From a checkpoint of a small transformer trained on Wikipedia.
Size: width 384, 12 heads of 32, MLP 768 GELU, vocabulary 4096.
Architecture: LayerNorm before each block, rotary positions, biases, untied embeddings, attention and MLP in parallel.
Training: a variant of Muon for these matrices, 835M tokens, 6367 steps.
MLP neurons of a small language model. Each row is named by its layer, matrix (up: input weights; down: output weights) and neuron, and shows model dimensions 80-271. Each number is 128 + 24 x the weight over its row's rms, rounded and kept within 0 to 255. Numbers have three digits each.
After each neuron's rows, "fires before" lists the tokens most often just after its 100 highest values on Wikipedia text that the model never trained on. A number after a token or word is its count.

L4.up212:144168113141105131102151111103122154089119153133158139101142116151152116120169112114141115111144124132089119104116163122107111110103099095165104135089101164124131108154113135130103106158110117152118102084133050164109141134110122103065140105135151121152125137133169112166065128120103096158146116076118193130169126130137149147153143100156115145123170166149138148116136142120128138142149165078172113100111115118100147173171131129122116089121136104168141153103159104150139141171132133143205131118148141154096146103097147140089126163132142140112166103127150086132138112131083161104
L4.down212:097173126200116102120104157078159123103125118077146129126139156116175129110132104095120161177129115135081112156177114158132113174117152121106121115134155141124146102128147120129108139123146133093114101123126176152146099128103114111116122115112115123122132138102165138138079138128117124143107144138108169103190135132167102134112135118151074113110128116198148131119086092175125149096131099105156139098095118138113126116140128102142129134103099121138102102105128118133148100141144093132130131139173139136124126082157119138111145112165132076163173111150150132130132124112146154142
fires before: ":" 42, " |" 30, "\n" 10

L13.up663:123099140129150089144146149126149121112195130105119097112125097118141105134107100081123123149159144110112140145123135113106085143121121108156123125133078129080094118137162122151122120097125101133121146095127080172131121115128140173154129144109124118172114077135124159106121157126124185127120149105133121149123127131121140112136119149163050108092149123151129088156118137134143119098143139111105140161128126136136142146164145137121107096097175109109096127098121112143124113110129113121171141139128141131086164094140112158143113126103172109132166139132116132130155097130122137074
L13.down663:113101106106085131118136132118076140133143123127090149193095131156163069135125120119141143128114132120090115152140109111122130159126093093108127102122135125123168105155130111139129162124131153119104125134149049120123143109165128132107091117111128130155113106137115124118116136126128180111113155122122099113142107129144158139164115109166123154163106096132174120101097156163153100084155126125121121146125137082187104109130177142086140156146125118131108095150143145150139113119110121122111118130138161096095134102083120124124166112119101102114143102160119081121108128091134140106
fires before: " |" 69, ":" 20, " (" 8

L12.up708:137119141137139126116151201093108110110140132155172123132123136166132119149149109153113143123140136093130100105172104105134128132139140118125146159128113183090135079127157142163190170137141154102115106115145104092158082136129131116106109132131140092168139111104120114131107151117160135135160095134115097105148136101139149140164151177098075125159122150105084134127123124181140112111156124165139143157101109137120156126101153129071138161107112114138074109134129135123114137157144168151130115136127117148112148112097088077171109072136129146105132125130144132109104094133170130123
L12.down708:118120114159112105103127128138161138179143142106108165134129151165133097195107124121120119108113139101138058159092133105158151125116117107131112075120131156142119112096138131133149132137060124084136119149095133110124083158150157158125104175145142119168084155147144105106136098150149144104133096141134131116091095090115134119149133139159113087147133116099096166124113139168064154141114164157158132161109119089142133090139079118150114113105107098149134119114099123141099108147128120101157117134162134112135093114161089145143122091123147101099120146093124127093157090194108120128
fires before: "," 23, " " 18, "2" 10, "1" 9, "0" 5

L11.up710:139126128160136088124087128146138117110119159126156120140062105131097133103133156136117095146160137130147082158075112108152099125120160137138149131177114184143136137109139130147131151112097151161130134115143122111145086124105125123125143095150140120132148098131118152128117118099142114113144134140119165160129136113108143158083145154130153126163132106138149106139146108124123117130143122154131140142076170103141087143123125098120116105121104102145167142120135119122113146108124115161133118124151097090158153135122154150151148121106110136194112112160174077120111096137074106110
L11.down710:113154154123100094158097106126143130083102168156175126107105135137072101137113116124103114094120103133144133135146144102127143139122214102135138140168116150172133098111100085163160156101174157128114119152106138127155107117091136123094142142144090116132112098116123131135126133110094097095152107134114152138114112096112123155127161102103087119133148123108122119083138114103151121156147123101117153134112109089172115124099149099082148108126120123108151101129128083138160162124119094131104095084132122114128102134097161156150153151158101133128142135155139097158124119123113099152
fires before: "y" 18, "ic" 10, "is" 7, "ies" 7, "i" 5, "se" 4

L11.up337:139115129152116163141120169085164145170184124154126130158123152117170110133157143116127134112152080157088093155126110161159136123149121145114153113151142121122141155139091104142134153123147117158153143112151105096134093137136101103138139107106137117147102134110134100104155137137153136167153114111114106136127130129159125131101114148155118100158142123127079166094122079114109139113161149107103094139158116103112125126170106139073141116114110114094132126143169082107140165101111094088170137110138126142118141114146125144139105140093114132103124065129110143128136109149097126127
L11.down337:142122152181094104100125127153142130083149125146107130121145140171135092161151122160147147123113106111099111123116119100152157110163098164127117117116130102138121158137106125120121110129124165159127074118113082118104153097105174125130093126095104105138143132166092158147104118099153124123106108141113105125102171121161102174147154124137097161131145145103067134140151119149127139115138110146135136118141109137124110150085129116106111141134094111143148147169129128150112121093124150105081127117150129129149149108132104145112124155131142123091171110164138173148127075136124161140
fires before: "1" 20, "s" 13, "0" 13, "2" 12, " " 11

L2.up83:092110114140109099172096149122114117103142163149088120121097151129125113095128107125159159169144110134153134140156116119143128123130161178180118115137100164137120158122107158166087139131124165113150096125102131142136094129151126100140133094159113153178139163123103151102116147136104110142118140135106134149146095096122152130128150143117097137159148146145132123125149112127104158112145137105104183150110121166088115086110134125190122110123104137133133120106158154159122132135143110086149161136139166159144192117125070135091122142122137150102097138090147125165142121123175119116
L2.down83:115134141122072128134112149174116161070146164119118174132125135139149133113153112137173143129163103097161151075128138104108167137109128121148124112103128126159119124113132082127120115118158118123140081141139124103113134126145134083115119142117129107174110105124117128132148132148164148112144136077142094186115099119124141133141133086146090137091141146127122166110142122142144125118115105110148086177133147130124123123131109135125143125127125141142110104140126138114146114126134128095103199111145160090118166136167091134113157182095188125133099092115143122122155145133142163114
fires before: "," 20, " (" 20, " of" 10, "." 8, " and" 5, " in" 5

L13.up217:109066141111128151094104167169161102177136078144106109183085116118125156146115171107146127124126111110149142138121109155114083136111120113081089154067171125102094142090125170096130160126087118142197124117146168109124125119142090162133144136112137182147155135135103127130131159109132146128176149096148136095141128159119140123142105142097140121161104170133111134125137130116136131117149084152161158158086150137129124089103129154119124119218144129155169138114121115111107128108103119126107083129057119167150119098132099142135106146153090121087080106147122113113087117152145117147
L13.down217:133097104144161117151091120133133136123116130142100174044107120084142111114122164123114128116095114104128096116093123148139160122131120090160120129114099113153133131112088113158136116139143152108109096130128159116127123115131137159179144135106105096120123153088114129102111112128106061097139095116150154185151121087109136114144143103168125124111106109130142139100113103131140110108113156137133152106167116186087120107110124154122148092156134140112135110106161103152149129151102115114125150148148108121103134125148099106116214128138152136151133151116135128155139116136145157141
fires before: "," 18, "." 15, " by" 11, " to" 9, " in" 4

L13.up113:111103123115142129127109133143183130080109135095181119116124127121158124170116139122139108118144169116135102137154090127148110153082149164137120139142137123145162083099112124076119112152157121123139146124099123097153115103179134162104139101096122119153159121161107137120118095124110137108142141095115159114125124076125083119146141142107124151120144122183138126121140112110111108173124131150136117140107145071146128118165113079162112132142112099152146156103129075114165110076133106138146125151154119120139101116098102196131132154112095107125130113138139123099079110098104072106
L13.down113:122135109107106087161136130150147140090132130082114114152121107135123148103106125145107099111111115143129098127157157120132145102113130103146099128171138124124125114126093115098153095115133144162077126140136143153114106126115164158100126142119077179118134121141102111105120067146117170100124122106139104089125151145158088123113123084138139096149090167081141143102173091131089126060137093143130149118122115102115136112075092168146159123149164141109145129182098089134124109118119099144142113125100152099116081098169112130127111132127103132142112132130112119112063114153128116125
fires before: "y" 30, "ian" 7, "ies" 5, "s" 4, "er" 4

L12.up583:126099110125152112123071127149157091099153135132118132160109087122112140137133121108189129127155145102195135103106133151177117153126114119117119124108141132144145121116140115107144126090122098153135101115112133140100102144115068118135142120130142161180131129083152119092156111124123096146126162127058113141164113160136139151124106113095104095142109147148085107115131138136101164131106126134136134121110139140149086173099152143142120127130083139141169179128158120165121084130123119147130101158118104152129135117145095146125112139161133117160115097113150128116134116143141113147
L12.down583:120131115107129128124178141071119142066098163136124126132145130097103136128136149124088123121132162129080161137157103104096137101137155149149133137134105124125147135136161106134115136157145151090115132148135131107153159122162180151147129123150125144090120113128081141161121156158126112100129096065205152143105183116138136097146141125168144121153138122127186182142093150110112098118133102152115132147184131125086139134109104153119170108174169143101154131112111127122136180118145129147120155128152161127135141168146137139152144157101125115093156135124133150142118166091117147136
fires before: "," 30, "." 11, " and" 7, " in" 6, " to" 6

L9.up755:118113145125168105102103167191206113101110137148108144139122105133087117133131137104131093182111137129128161136098122143120086115130138129134111150104130124119082150133112122120134141122161106114138080111124180134101085125160097112139116087141116174111119137140099129142167132159095136146146111156129114135135135094115130105124156159129106126149103100110129102073150129130118127125115129135162124101131165108104128097173094130167128103109128128106091157055144145132116115147114085134103132098126093183163148098140089148083161160159131102091123125111137105134143115128131172119
L9.down755:163155126119131124099133121105116168113151156102116143145153170121171131127112096078139123123094106120145109119139147152114138124065136145098118166142096112100157120133111142110143147112150093143157125095145132137101102116150112136129117126117120103116127089102113123150136130144107077087168092124140125106104099079112145134174133137136149144160169118163147129114101102087143116131137115123118125109100126145112128118139088078139106100255154123136131119120170124151106137157136100114159141119142122142200105209182135127114149127122130138113085128158109174115139145155149104099
fires before: "," 23, " in" 14, " of" 9, " and" 7, "." 6, ".\n\n" 5

L9.up216:162118145137118109104149123138147144090127107147124123105138089149098117115134143130125136150158133155133135145165125113137111121139138135143080095187125163135099128105117128127147103139145097157095072138153156109150111149122108165130130090116149118159134086119120102115107071101099182143186156164141149120151135146148108087128166126154147105090140165160103139115120166162107159143135112124132127110123133113128131098131107122152082139122036142146126106110159136117155116137111143119113140133099098144102069136099094122163136125110152118094128100116162133093094188131084111104
L9.down216:135097147165107149109122121110108132139140111119107137079144146128122132126130107147121107127129105101146131160089108130082138123130143116124147125110122109150147077149147099159153133112178146135160115134122127119109103081134139139129123141167111163121133150107097170178162151118137072092129122077106133091165146106141142113157131116122126146139081108170123129105110150133124147085083140134107134153150122084152124152080115130119126146147151106130144147150125126135138151117182132076142125125140114115170139128119106142118149134157109109126124181137155115154149119127128091093
fires before: " of" 17, "," 15, "." 9, " and" 9, ".\n\n" 5, " to" 5

L2.up693:136129120131149173161110150122136151142101113145106172111119183074141164153152147107127073127104135159123134107175126124065113096171155117144125129138113156121119100094118211154122121113159201097137146097128112094149088124131087141115131164166121111085143130144130171164135109097132160144121115136133112128148098111156106121114107115131088098132129124119122163103107115159146143159092132111116118124136098123071132169140136104132132109140123100120166122139137144088126151121070110107143114133150095126123156151124125114118106096147129106158134129116126153124120136114109195130
L2.down693:134121120146107161161069154147124145106138124111116164114126145112101127148129155139124091115158117134127083092132138148160174124141129165147121120101101134143168067109148110147172129151122104139135121108113144116125125137132135107129139117105101115092134139145120135122167145133141156123121116100125153111166128168174110096137144149109145111115114072102102147110135090088108104147076132146095120175134166125127138112107139163162107144120118116092126140145110147143105125123132152088113148130197152101131100154140148200137143061123125144122135126139119148130144070108142164128
fires before: "2" 36, "1" 29, "5" 7, "9" 5, "7" 5, "6" 5

L12.up740:104155102155160171153146132131160127137119105162109110153147131127119092149145142157109105136133129141112109105126125102113130088087107162131154104189093114122141121104179128130105123133159136128146095083122120071156107127112142121147131075097135070118107123142138167112088140114154158164168133155114085150134107109115108148122164129090108106167115131113130157119127149126100097121118148146125158116156113154110133109122151128073113139127118133102157113130114123133160168166128129138144141107128095091146134070128131126142154127131094174109129125155125132147122106159099155122
L12.down740:143117087157099110107112120155141154109144120132122110137123078153155123137135099157122104152117159130098097084116106131126151106123120141136110080134093153099122136137144119085150106139106117107171118126138151103085109084107125082135143134133179118168054116167100106098074119096121152130148084126168116137115153139136126140095134079085155157099139139132086117112135129152148115084134120140135128135153137134113124118119135154106140140187126125146123092173139114181135144140125155131146131131109177131147125127119135146119147121149073124146146162135147108147129143165146126104
fires before: "2" 92, "1" 6

L3.up585:115165148134163160105130092120098140156138084151124114139120140099158115135156130131118127158100111133123106118121163118155108130181116104108135106108095185082139132149111078156106112108138099113140102074125070107095081130104151160131154107114145080119131091126124139150125145111156148138156103117170163088168130097149105153118140116157118074165098150165143103142136142152143119133164154143148107100109145138118109137182159151077133130114124109155103111123125132146093133146116142143132126159098131130114137161100179147124168112123156096088143050105115170131103129094107170122
L3.down585:073204102174135145091165119107140125157102111113093098098141141119132146176122103149120121112156141150140129120123131154163140139131128159096111109129094155109127110156171147138091097114160121098146125124104091107133138113141105090112121138097135095161127106106126135122129148078147169148153148151093154094145169128119119115123127138098090071171148147145160146109089110138161118123150165128143133145114125137129126076168123148146150098040110163128060131128114165122096131141139138143116133153131106103141150145131115147154157146121112131099144072129152120136086093113115155123
fires before: "\n" 28, " |" 18, " (" 4, ";" 4

L13.up625:098132126136154101131135122124127133167113138157101092120181128082127158119107153105095098113151146134146125114143112139122159106121165052163127111125133075109133064077140157138121125132130112172083123138122155107090145126119146123157150173151142133163149085140138133159119143093107134117108139124112114110119109162156140099107099108143141136106118096122174171129117130130123084160114096127129103122114155158108143141144147138125137100112127129125151089109113170079192152137151062127097156171099118113114143144139106107111154148114139157116151132122140093163113155076162168150
L13.down625:147113113123152148160155115069078144132103110064161172174141123171111122138073139125114107146130154087059116119122130119103103143130137100138153164138135154125137077136153132112153100130100128183119189139160152127109166123108130109116129101131150117132132163132105062175125088123102149133151150123140111149148127114131111112121180099154098137118154122145112167149145155130123145128118119111126104107159159133071136131121153144144168129091102119106140150130130175162147124125080141121130114125148156113148188078110093152110113132148159135180129132180113073119150143121147116117
fires before: "." 44, "0" 9, "1" 6, "2" 6, "7" 6